config = dict(
    n_layer=15,
    n_kv_head=1,
    activation='swiglu',
    positions='rope',
    bias='none',
    lr=0.00277,
    lr_head=0.00447,
    warmup_steps=0,
    seq_len=1024,
)
MLP neurons of a small language model. Each row is named by its layer, matrix (gate and up: input weights) and neuron, and shows model dimensions 240-367. Each number is 128 + 32 x the weight over its row's rms, rounded and kept within 0 to 255. Numbers have three digits each. A neuron's up and down rows have the sign that makes its largest values positive.
Before each neuron's rows, "fires on" lists the tokens most often at its 100 highest values on Wikipedia text that the model never trained on; "fires after" lists the tokens most often just before its 100 highest values on Wikipedia text that the model never trained on.

fires on: " |"
fires after: " ", " |", " Free"
L6.gate534:160090076099137104050155097076149174077165142127103140099146128120080139097104082111159159159152105109158102114167074130140074163121170151122109096132088112145124136124094167126062160129151128142174105117071114153142102188142112154075139160128186132130115140115154136148126105059137060178102123118107127124101140146148122152139072126086091087151147118105130048118141123128101184086098
L6.up534:143125146121106087106057106163155122101122142116119144140144104099198136139120097106062133183105099159111133137164174156133151112096126196073134127146136107152080054140095089138090151179167121136160107028111137092133118158105132146110146079189137143107155170142105120121121107145134155145060123180113064146104178154072159072112027116081190096113081148168176070112170071126111145156132

fires on: "\n", "m", "d", "-d", "-M"
fires after: " |", ".", " \"", "s."
L4.gate646:161150130087117155134106149164162170121208143182126173139107121145094125064135102095103147232134076110151095109125097123158150162135198145131109138102108128082139127114113138072142089137109119049126121131151157151125092105147170105122125134153125183134137148172108094105038181114095170137123110128133099152090099186143090072114111108112112097135120145156059134161109068121116154131142
L4.up646:122140169139121069175109137127144119106095211133074127143139171117184174118122120101089056105134154144130136169140164132159060043112134161154161171133165146095107144112149128125128152148133080133071117174091177149121152104118147122134094180137131117124097118128059107096065197132164127112072172172146152120146117149156150104167087116219118096135155135171137118130154181143154123072143

fires on: "C", "P", "T", "y", "S"
fires after: " C", " P", " G", " R", "W", " Pol"
L2.gate784:114130101082132111108125151133119052097114128114100226116160127124106067124131132102124104108169165155152102127089198091110129115165080140124153114105092149114137107138132102219179150125122095193083182133100181069141097111110114148156132197119153094124121132138134122145081138112126109175146059136123118164164117143112156192132154124162125170064101158111104095150063118169185100143102
L2.up784:157132181129180127092140182106093139104172088135060094142105136097155093087177188136128111163109075177148127106129139116102087120103088058070145098100102142160129055110121124115133147099113163157138142098163112158114186191134132110144150062091162138099155147091145183157082125114204140124125146136121131138156124135059082140126174116150164074108107159077119121121119094139087157147161

fires on: " |", "–1", "á", "–0"
fires after: " 0", " 1", " K", " |", " W", "v"
L6.gate367:089117139129137145169110174123131122121143124079179152150081099166142127161117095174167126183110068152114174107141127085193133108117089141134104127116160144139109135186101145155104097092124100124123146180184106138183100120142109157090092108173111164145139083101135135125128142082059194210102123142130155152089141128147105181035086099174097186076124085118071064096141069109110093152141
L6.up367:082114142112140105163062093174154123137112070111206122156096148126105151125112177134118119136086108099144140113091133075099109095183116076124096112149148131169055113164058115166154150137176169124149109183126098117165123122120063096140106062152120167158134144105118113068150127114128112201101102118137145137116124144122164099115122112136188104138163100100121137114168120154124098145134

fires on: " 8", " Er", " Or"
fires after: " |", "|"
L10.gate1074:133161095157144127135118161133124103139097134103105115145129130081112153178160094094198140147122102097165131124185080159163112184127180156115073114123120087173154161102160131124138132129162129130120154095172156151124119162117120120156119126176084092136141154121159095138106140146149112112119179185180184162172147155087170139136185155140142113118128114129134140076150112134106167163151
L10.up1074:142076151114142134086141133155099140080089102140176155085162155083119163126120148145128084112075152060135113133109117127187176127117140154166142120163093117177103135056137123078106127124106183071132085194190165103087154209131124128135105089146077111124117078126139140122146115129112142198112146122097215119124126111185127072122149098056119081108115091103129141096167108131089163148145

fires on: "==", " |", "\n", "===", " =="
fires after: "\n", " ", "s:", ":"
L9.gate397:083097122140129141151128073111184150145144126123130106152132159097136165132163177135156155231138145169068107138168113127160113154163157134122190120118144143123132120092091109200106137135121222126073127129140055123108142187120143118078133152142075154094133118100108134083126124123108137127126118124092148070099075144163204163103134100132156106134108171177139123096172082135136096121130
L9.up397:090169159130109136109090087163137118167168085095097131160152132110101187134099116127132111195126058126048056154189108143140160141079139168179189162136091114073117166118145143121166097093151198145135129147129093131172138154133089125111059120129128092142135112090112143108101089126096077174118123168140109114145110115097146119078131105209143112129134091117104110098114173106120167129118

fires on: "\n", " −", " |", " +", " /"
fires after: " |", " ", " ="
L10.gate1157:129139131167156107187132151131133156136141177105138128099132096108157120128130080130116095157119124101101130114128096131140070149101136108094140131134114087116172135121160178148172108047104106168145121130148082208178125106122120147167085083099165124119137100114127151158129090129151127156065137221059128097114159103122139181150103077141131131155159163093122160117138147067113135074130
L10.up1157:114117127153025163159113156136117089063164140101055169090102102092177087132137163204132115148133110080116148165056117075158085112111140041137153122150107107153126114143092171102153086127118134136174102097114087131099076157099131162133180159163121105145096164151105106095061153093136090118086105112098132117147070146088163114158137146057090112159093143113111127110103158110144067113153

fires on: "\n"
fires after: ".", "s."
L4.gate502:158125114162153084124114127180146089156158113112100127137160112190106166118174110059100159244137072132064085120140142159072088140130175101102107150085120111125151112083069142093207145103167175110134110173113067121100087136163145095119073126129137156094130106138145087116103143135071135124107143118170213075149101044077146142126109118115138154102102099181096118084136141119140102091151
L4.up502:153140148154129079117132170166135084152172114141132093123151141177122149145185116057097145187147090153081133154126149121091083112126181128090135175083107129125144130094113155100190153093148176162136068178087066106119094162128142124115087145123143173085121109122098089120110156140101131106112134128169218065147119064080135159144116093148145154089093086156093145078167162163126103061143

fires on: "=="
fires after: "\n"
L12.gate1199:138169143063108066109129125131118153166152087066120153151161086115123175104133100138116104143148128079100123126139128083144154179110226152101153063180150096097131126108118176140052081081077095105132138103080161126091188101198105111092113124136069133125168106149118105038101141141165157116145100194211114149043119112136080178102109147145110120111113182175135134144124093228168174139078
L12.up1199:141142097143113047152087059168100196074098081160151138192117152115114129121162138146107089150142138087104155168104234169084103137122156152127150111103156177108120100116122101131151121148100143160093189134098117160147113161117089064104100102108144064133131140160143144178095131158128068111114099129062129100036095105112183139063168122176135128137149141113135159046117171112150105077104

fires on: "\n", "==", " is", " had", "er", " later"
fires after: "\n", " He", " and", "om"
L10.gate244:112195162115096093099068097177124168168101099132138168148142169136132088040137157148161128114110104141131079123150123108170111122152151117144130170114094121105167105129186183145150164081162178110110127104080167167104185114126116113109110105123113123120162095118145147147106176117114087137136148163146120132160150148168098159131152061117181141082107223119149134181137123168160164137140
L10.up244:144132098093138120128163085047096185076123167163121121171094152151108061073103120050092124131182124137135175136157160161154142116169167167132070109165101129158111155124144132166111109114137115102194150095173173128165180076154133099118129095152149126097154098151150164081113124135106119130159130113075140114125105158120144119126105131172159194129128115140155141162160171156131112147085

fires on: " ", " Candidate", " Party", "\n", " Title", " Year"
fires after: " |", "|", " ="
L12.gate258:118149140182111097084106079067137137128144106129149146122086133131118140125092205108209107080126175168134133124122153067085140156132113134129109125131130108133160147146084112139111165117178086143126091174107118094115134129149121156076119097096145125048086117090131106117176115040087090160144174071158121157188093091223123086109166108118142139119092121099161146142132177166119140101150
L12.up258:127181109178154080097119141131078122094141064113125170118166093123158094150162135090173144162169128190107125124102117139111151164182107110169156146159138127101171165134093064164124079121109142188117139160173101078136048134144175158113123170102098162081083148126094145183212132067057078122154125074163142155165085139139096098163085168144116111156104115144145183113063129074096013115153

fires on: "ush", "r", "it", "hed", "the"
fires after: "ats", "y", " M", " S", "ac", " Cat"
L6.gate237:137169167139122052120088161105101106176201100155063083145126046107136127130152143141088154167139174150177101127145128137126150097151164096117121125132129181130155163143134051167188198145134138124132164132108101119122049102135177150112115095218131153066127095093122082136121107152116195111141114181120156102123136135077142167119075133173128100155134166104123076134110104150148131096144
L6.up237:100127090142180181197129140165137166134137135158070115119125093079104118114132133140182059150158079168122173119123100156126128133195060158119098150128139118128094106156100082135108151149138084174163113121167165147097118072148151130110107153165121060145071142112157147163148150149142113172089138155143156077106096149151155130039109132150207113114175126071184146097118122135158101113131

fires on: " |", " -", " of", " (", " —"
fires after: " |"
L6.gate83:069130086128138184096125132140118156123153148080102074134175102128085102098108087111130119151139197064081069145136107113110175113109139153143131162149165098115118116118138103160155101159244170151111155098175146112099167106146102143179147113149070156107150157116178121104103078103094063067121122095150112126158086165130112115135084131161149150175106139166082162180134068116147126111120
L6.up83:099143141107133141083126148087109150123113109107107111104146153148116108052119145139119201126154096084154154128123105172136140137118108116150138079146056101103211095131097097142106124141157151153183167134100091143101120135089130131123152147149174128126088152142160127119151060107083090115022075094104105097160152163092149102179075157093101118101160138139089179126115167068144165132121

fires on: "\n"
fires after: ".", " |", "s.", " Mc"
L10.gate901:194140126141080078149125137128163114155064151111108167139157151163116112120170153148146125227108138080121127129171137162136147135147135162111107139056102163100120106104129113133082158130143135142151107118164096180103100106142131130127116095114101150117077144111133144139054130118110144167073107118142162121105137090177123102125172108163194102140152192134167138083094100123168139122105
L10.up901:173195149112143071126078159151167111182096119105085119172138135108100147113143101117095082130125105180108152144169114156118153148145100169111107171105176151193092154170066122165112122064162178186150169141101117149109166120161128105132099114164122182093120069167089066155118114125120104110088134108192116120144141208120122123137108106108069202104132095162136132069133114177176129107110

fires on: " |", " 10", " 9", "ar", " 16"
fires after: " |"
L10.gate516:189154107124120142143127151159116115124142166035084114176131125033143176143146112141148134152087132167155125132133106156183107142072118123149127137126133144077144108105155161148163155116124110132133125136178091092126127087120116121126165163092120108085169171174155114109097141138103135184108164112123166130156195111130137136159109147127119129144168153128093121144105052095095199154129
L10.up516:099095096119110119121140069173132129150147096074168095134132129107179112137096123090112018220133095094163133110109182156137107128207157107132108152158114190089107076114152118117136165087086123134124170118114121072174188146142106104095124117124152135078091112156147131147122106077186072170155075072107122064120175157133090126193096144103079109139191154134081110102096086088138120129132

fires on: "\n", "==="
fires after: " |"
L9.gate224:121122124129108074097141051167117149122155151115126127148057147148106125145097129136094077157110098086120160144166161119107173082127091064109118131137124155157131120128173155131214065125120100124119136102110085138214161096153165152161142096088147153146149185145155159122090131135197095163102148083113145156190064122087126145098140109107121137148132134163131138149098139141103125104129
L9.up224:132094112076098076168146097106144096150101116135116108071116166077103180080125130165111150200125120121072146064144174189123194096142183158075162100166075117131096122137142147086080097095105170135113109097121078199168118111158121088168092102143113176120107163181140130097114142143076132195126128184129176101158125095103175159140191107090129156190123099149146162158137234126106114105134

fires on: "H", " They", "h", " what", "He"
fires after: "\n", ".", " (", "s.", " \"I", "Y"
L2.gate1036:153105117104099138102104148126055128122149107121195115114119105177139192150102122125161154158194107162129173126171124154117141133120138092190116110080159156153196089077086134129122140139074159108146124138078078073127134107152153205101117141136124188081130100109105097115067133186150084106146101127144156134068085130194092110083107118127182103065152137091177138128133132116154142124162
L2.up1036:106109123148082101146084147135086186179137168098087155096140121077094165149104145158157146118132159121134154049067146120141126139174128150118132158151109091161146166063090035122142087150101139073094094147146147086108108135158116140039110195087145108136160118137169122074065086143108122124129120172099125134148064145136090144094108149121169096108150121094072092112167146089131119081133

fires on: " |", " of"
fires after: " 0", " %", " ", " 1", " population", " 2"
L4.gate871:085166140148089167106095101132160080118115158191135173179175081137130105107141127128135142153089160128137101104108143095067138114089175183100122163150158160123141151167124118145138099076144163124155126162111105119119098191134115049102101119189131174116095080120109120156104132097142152102064116147095109126092113069178147177155152136108146109129094156139171145175106147160131112130127
L4.up871:146094198171078172164070121223173130104096146108127181108217189132103114099147128164141130087112088099122115131110131113125109169079123119132105123139100144135093094135184099098110083129151122169148154101068093145094063141111153152111106145132157140086089133151175137168163082155035094146129094123138166073134157165126086147157113123163111166117160100136134198175153103040147174137107

fires on: " 0", " |"
fires after: " |"
L6.gate1148:136149122078147119158099105080180090137111153102133151195166148151176078192111112157115177154096129078140119119111106145114090099157147139143105093142111134161124123137166141124094154105126104098168103173150066135086115095147168135143097159175067165104174156152135114170112112078105120146164149089104133106192091114129154129159102138131103173067111146132170149169141164085107166135132
L6.up1148:132151130152130118149109091132134100088115099126146132101166127186091151141109093112116107072115147127134153171144191153166155137124104164084132153104099115103116119149147095148117144126135176154116142078170073083156141151081126139140092184175064110123119105122128124129121142138170078165131087173052148140147129074126147165101067153165073168097131193143079074159103128119154109156179

fires on: "\n", " are", " is", "|---|---|---|---", " "
fires after: " |", "\n", " and"
L9.gate755:118141108079132104141156173111127172129151137115063111120104123127142172120114095139128095152093119183116127132130087141140136086148192081121160141166131149104206159133088129125152106145162133200077165154166100120118136139100094120137119133087109132083114107174047122112123060099162123142094102117150145137128077079129124083112096172085137147171129133099179099175099105110095140159183
L9.up755:164117124077111115145097141193135126191125155138137128117151105151154199079142170144089154082127105097130105133094125137113108160153178137176172117089143176152156171168155142077157125107085111134139089133149113173133082082089149088133118101074144143110086125120157124103087128210143166128097174116187194098142115115150121083123093087119156096142110112104178136140138131115120172138127

fires on: "ase", " of", " Hol", "lor", "ak", "ce"
fires after: " C", " Ministry", " ch", " Ch", " the", "\\"
L4.gate240:124165174137104128132133145158161140132207100127069164141115076151112131119126117118118099143075134171090126144094142171140128124142125066121099126134178161125147156047152117172176096108147164155111121140118103098098139148088084165150123137116044109106084129157130129100126092116128121088167162084141165104179178142111087146120117170101145140144071095132155130126169153106132121121105
L4.up240:100160151151086173145143148161144128142078145192154125096158060180110110155118114109141126146142120121085132135083168146089118109110111043206127104142075127075096140094116088097175195139160135081120114127093171111141098129133136154130107120161117188091127118095176127141107101177150115176175078129123108101178169189144100111091133118169182158155071153181121116174096145120154164105137

fires on: " 8", " 7", " 15", " 10", " 6", " 5"
fires after: " |", ";"
L10.gate619:119110093132107147167114163110178070116109108120140115134148162134113186126131099101156148192081121138095141116139064152133112122148123128101239133154118195092123145163119120118108205099116146117113112074117089124177140106079148128112067185117074125113109170158137209117084153133161089087105117109185099146176113139113119096129179085100114144163176136138134094065129094173097160099150
L10.up619:146085131158094135099128155082045110083119174122067069085163194106095173168184132150155155091103128068121130168143128113105124142168090155132173127140165107136095159139203094102124098141104165174094165144153122096137127095173137126146155104157121105156139105128127148066163134064098073088142160127105181117146133154133118110090060104141099148143129194142080145119110172114147166141095

fires on: "\n", "d"
fires after: ".", "s.", " Fer"
L10.gate736:130150129121124136051145120156159113092168070131188156162128072143090147102180132192094121227118124155084185133071119124153140100150089132077129114123136121102087150157138108123142124124137112139133134139157142175126105118153155117145138129092150148123123170144152106101110185152108131101068101147122130067172163133165118096122105128128085166130156082155149143117180137112146160147154
L10.up736:124164141156147134115111168174080130109141147099150115078134142160191142120167132104116110154115148125113125132165140091103138151152103128111080091087106186115114120142154150165122137104153154162142140152087188165134141103131082093119103118128082121136088110137143153052062143154152153161141140090148167121118157101135128088092063124132095117148132054193103086177151170187099135137164

fires on: "\n", "\"", " but", " and", " as", " so"
fires after: ".", ",", "s.", "s,", "ed,", "es."
L4.gate329:087133134194126163138192107108079146105145146134072133135157078137125165157106126156106104110134174139123140184075144142109102104157119128060163140086109155085143177077100110139186166121203151096079120087161105140146087126097152114140122144123120206154121151163099049081154097154114145114099170124164165111123157166113143117179167123152118105138129119107108140128184107189127109109144
L4.up329:076096124163131122090146074123126174118129121146103114123168105167116089146146112162040103075168173100117166150149149105115097139156101078098153151045150126140146078120118123169149151176141146137128104113193142141137153052181114081128119115091144150135142108089118083058120177164069135125074141129179145149115126111137148123111078111086119178121137056109096138171153132118157126124121

fires on: "\n", "ir"
fires after: "==", " ==", "===", "==History==", "ography==", " th"
L4.gate1063:080100151124098122128115116167188164119139132088128095153121118096119129150145157149155134093174177168132128129163092165159176129111131086124149164076117183143083087140155154098145144093119177133145116162108118156059070137106127224144083168146137101172134109122120105152127147083140125119107142173144151157094169139111121158085195103135109158119108123147133118124097193107167132106134
L4.up1063:197084150089108089084090143190137144103133145126172115202116126175118165128140091094112151150166164095156175121157198179177116098123163079162139122147155137163167126082123105100133172166143084126164133157079109059111128153115063122085078128191117080109084173126184120143125168128058150114108133137154160154139093134136211111151065092152160124086108166123136140112130137103094067131130

fires on: " 0", " 3", " 4", " 1"
fires after: " |"
L10.gate756:120154143136121126097094200120120104180115145133164132138102100135124126107127120111082109140107119113156181124173161058147080143152122181108138115103170104118102211116209099104121176148207079196156111197134131115110111134088118102132081136094115104112125140157180089156135137141051083111146119107154128128093114048127097083098149106103129175079189179097138174142160095127085132111121
L10.up756:166160120122157119174152174111083126186127154081151111132083158152105124123143133102100144181156126140176163088137106157108109117107087112130153161192113152087038101051160149164098114111074133119127116130182144118123153038152163129086103165136153147180124145105113102080174180100145125115128121114052117147099107108081140124119133118143099112143156208151151160067187154093074147137100

fires on: "-", " 0", "-0"
fires after: "\n", " -", " 0"
L4.gate1167:138137177101180120150094131113101100150138178149141103070115102105173153130138131133092178149055112136107143176138121101110126178156155149088105130153168131097146168131111151173182097104156137120071116126197120102101129123172118144154112101064152154067103128102085096070110167122103139157107110155117103127116096134114055172080158159073127126122188133086103098139161111153158136102079
L4.up1167:138161164118154025139096118214110180108143111201147131119101124046095157113149095091126112193099147117130154152049106163185098127146119104153080117140100193129126100125100113104133143150119106146116128068156152158174108183190088093148139117121191099148150125113111108119108167128108175123122122141090193169111161122121112157104102121162113148131152145151131146117152114215167115123149

fires on: " -", " –", " |", " —", " No."
fires after: " |", ":", ";"
L6.gate362:090124142163055132114107125078168096112132087162158147095176076099089069080167126165155158166071153115102127060193154124097110097112152162148118117134121143179142124097109112160120149150220104161131182074150124163130120102082133091108139137102185107087145108096172084094057163172092152117100155166068071124125140136135132113077107046104085142117139101169088138115130160129132127158084
L6.up362:131118136148118206117130125146125117165173149162066077146174144171110075147062073139153150215144124095142111114169117051124117153128120128103128105097077198139143162165087131157104163155153164156092160156136091119145138123123113146124155135105134101122140070149148111119091147093092153113152084102089081060158154138101219104155049125129073139121204113138146125132121166138123082190088

fires on: " 8", " 7", " 10", "9", "7", " 5"
fires after: " |", "|", "\n", ";"
L6.gate292:066136092129112107090131110189062067148125148125084090052092117061121112101162073117079129133106079087035172142091079134105115151134147187143141110159169137096139168129116137098178098162123125139113109077205158208127142118077167157114119139139047081101130142141100162138095103106115110108150138228103073105084108155124122114064123117082099083099145101161136117117132156155157120115135
L6.up292:102120093119174150113166092132130201117090123097166143156134159118116153089115130144132150138095126080079148068126083130135074084138153119158115192126162107150184140168115121081131138139114160182081137140135153113102177159165162182148110078123064129065139088154102145136183147105103086155112181145110122131073145128075156091113141163103148147077146121175109083099151143082165129089084

fires on: "\n"
fires after: " |", "."
L4.gate469:197142141096053102137160155120129181178095127121184154118165146150087139141138085093150201155160126106171103149111100244169158206090186151131164034129135118088169112129084195146083127107099152128070065134128074198149113121197152131097150121102130151204141124112176105170091120149140128155147147108152160093162112063180102069108119110155081096115136101128136113106176127101123128122122
L4.up469:092148119175187074121091136155149077200138097077085100115121126097119108132174062108130146162117136119136089117084103155129144134162158151103164132141150141093172168111127100114100079161142124102130091050132126075150158175122070132173104117135101096180171135108184060089053165160122115112132105134209104143126086096120152179095098156100113138131150128140105131128073107157098124179070

fires on: " -", " As", " –", ",", " as", " and,"
fires after: " |"
L9.gate1127:176183125106072143064155080088143206115138122162157123119176132103077085147079101093162128195086147103125139133153096137141146138140128124144108100140133083090053143163139212121115093092179147177102153135091095131137108108203155119196185108156131043087120111140125138131142114114090112101132144175135154093135130191122102097141076154119129183116165168099143133159170084109189156125087
L9.up1127:188119176140112147139125164109088098205087156170169140087156094149115093131123129100098127160154133091127115158061094118110146144143079157114145119145148101180153118075133039133156138145185109081113094130114082070121153180112051137153093165122169092156146136062162158124139171106049092115056136119136126083160121112188126139135075122142167159091177154125187166115146091158133135144158

fires on: " ", " 0", " %", "-", " 1"
fires after: " |", "\n"
L6.gate764:092163154160119112097085137146127131153124159123175120183186107113151119084132201142191133098095142129131170139171105126181124083139162128160110082146117095096103189105112133101078163102142102148103113146134143127100081155129105105110170122116119110101120132097192126110106081113150165215143102149082167165123106078117182105140105120101121083112131121213066144193155151158154092095110
L6.up764:103166133185177185160094140072105150120177108137113112134162104152142137120181100135111084096100079161122126120180178090165126122138101138114224085143115169114091117101120076185097132136147114144101156112129144111100072100136092176168184095079186123093137111138186089129122107138087101137142110116148096167153134103139120057159127083123081133115160157106123132115191125123079110157152

fires on: "==", " Israel", "rael", "q", "ary"
fires after: "\n", "s", "ra", " in", " Hung"
L4.gate979:144097115104179158104131069170121154154142113101136165142152179140153106087130130104168133122145145143086119140159151114138154163111131184141093162115079089115109095173181068135107137162161175119157114125133132177065136081167169107087102111145101145155125123148102107081182116096101119124109092068094107145145159074143134140061158133157101108167103112182159164149132153164101109091190
L4.up979:152136125110111108109097137149103129109128133108140115089126116113110190141127180148090100071128173123214142120090123126138096150113163176166077127104130145089158120124065128080148113148152124139060146057178145172207129131077107122115065105140145087168120162185166163122167178121131076171098075105103080149110148164126184140143097157164067172157097072108132090112065147093149107072168

fires on: "=", " for", " of", "v"
fires after: "\n", " De", " Bishop"
L2.gate460:167106151099140107109105146087110126114086169109123152193148105130209124148110111183079112126145127160155120132054154094182137123116116104167084203113144153115152092131134162121090114127142091176144178077159111150078174128167108139171080110160135166130156125117091127073177121120114155132151130110154123161107097160176101122137136135143101161107133135157083143122150140213168084077148
L2.up460:132128201125089082078060150099134131106113152164123099128130162116097173082136128100100120104090122135089135103085126128105145111154169162081128135158102107179156089151122174138118112106104079166149113092159108143065090110116107119109081144099171120156101163176079150162141124100099122153092129127150141157113102143134127112114118143132168131141145162155144170130112088070149122170121

fires on: " 3", "3", " 2", " 6"
fires after: " |", "|", " $"
L6.gate817:076167128146101115146148166186101135115106130144187187129159080120094059096141103156200165168126115140178110105142115175123121160107074109124112142040126138074133155108115113154162160126086185173113143178135153112114137130111081110149144148101145140072126114103171083124115123115144182140173162139097102120079121156162116126061177164111170116096127152084156137042131184127112150154157
L6.up817:065103087161058050107149175126074126127127120149156160114099154112134145181149157149116138178077113146151102076134133108130093178131150056164117159095167158121125176103108086116095076128160113148099084134070151167114202125162113141134162131164078110103100097164137154092113066088098137085137144140118210140093099148167139147103175148120106185121239135153183115086132090136100188104139

fires on: "\n", " Party", " Candidate", " Team"
fires after: "|", " |", "\n"
L12.gate469:121143125171110087170131137174137137134100147120104204113161106173154107095144158119162135145149125191161092030074110141091149179098113133096154151106184173086137104185118076109103149067184072146156124074142083116061093174134133074128084079164184084072085132107110140129150128066128094139148147178157170126096131162119103165110096116164177193100113146092104074117085196170106103141114
L12.up469:152083107114132137149141075145096146126079122182123162162116131122132090156167186144152092069149161187078171101168077111090074137157201096051128102143123083079093078119082150111093099137139093149146125143157162124126137129128125155128115162128098107141091116097098088132126145080150135129138131176175133124137140124167189140101161150097169154154085084122159153105179135097185073135153

fires on: "\n"
fires after: ".", "s."
L4.gate341:070117134185166098138168159114113108065184125150136086122140089144106170130174116061123124185185132127115121125157069129127026152117146094064070125132120114121140128133136125145157152170158148176099087131137110131094157183149181139093144144124160143098131059107111077159171141139183114123052157123178102127159113114131099099189176070140084098143135094097103084113123106107161159116178
L4.up341:167159155143198117120108143142086134122161116114134101147181136159117220124103129106079119133161075057144120065116110125113117053169175149158111183166168093160102133119098124137147116095178119096173132203105109136141107140178103128118130134118124170102101148125107152123117123158104141124107118059166158055186087071120097140128094157113087132102150109149158129132055065176120083083152

fires on: " ", "in"
fires after: " |"
L10.gate422:089139093164105139107082151101080118086133132104137099159096162132082149138130092101098139195134131107120155149104174123102083168134121134144102189109155146137184140111118152122162139053123138181109093120194095180160158171154089171094142122190073127056137137144135161138121146139159120108154175124162111102150100172129115134168127146171115159091115085204158230138151113074118113116155
L10.up422:067111111123134137172109142049155136113101062104093133097111121122079097113128198130126121110119134176074103152089160111077156191152122089144119054104148132142110134157130105123088125092078111081161138094107120190144130103088140158142179140147138126128130104122118102099121130100102131127141220100132098150129108145073100108093078162193179158157153132124073136170104115096072133155189

fires on: " "
fires after: " |", "|"
L6.gate323:115128164111105107131122144060124149135135117117165124103158119136121069122169109130117125094116096121129145173143103039117101122107136147137122156132141109149168169098085131150143103094078140090097070158089169140180158121160132141185174130103126117130123147140179172149085148180164131098074139127155095132138107101154124105122127071122152172095141092147160209143134104130085137112092
L6.up323:110114122096100153117129099122047146077084121130116102101087132140121098117128134182112143114148138152093109130141174101179167158139124147140109092158082151133155134091115088122139103129141147167068130095138088158128164055104086111109127085167090147124156105165120106111099084118143092075113082100080162102186136152083146073117084157156094119184159092172123120134169136115080137090134

fires on: "\n", " and", " |", " O"
fires after: " |", "'"
L12.gate934:113151121150119182204118105155150129025142126126129116069103069056108143138138163167171150112073099058098075111158100115070129108121139074140171167134131145159169088139141111135140072079138156126132089111100131126133141112095148160178173158104129144096133116081151117141141113151095095133145137159128223048146133122124134131122144139078119153093079106121123127114094187149133142131178
L12.up934:142089126148129117125140068122179121088109137054113114110066105129097162190137113144112086086130120102105158174130018095186093135162170083115126134167198142159132109091135132091120124125139151154112167139127107033119131072139139186200131132101119138120137114110141134089104167115146106157156072146072107123098184135132104131126157125125078146148098160123156136130113121125077170136164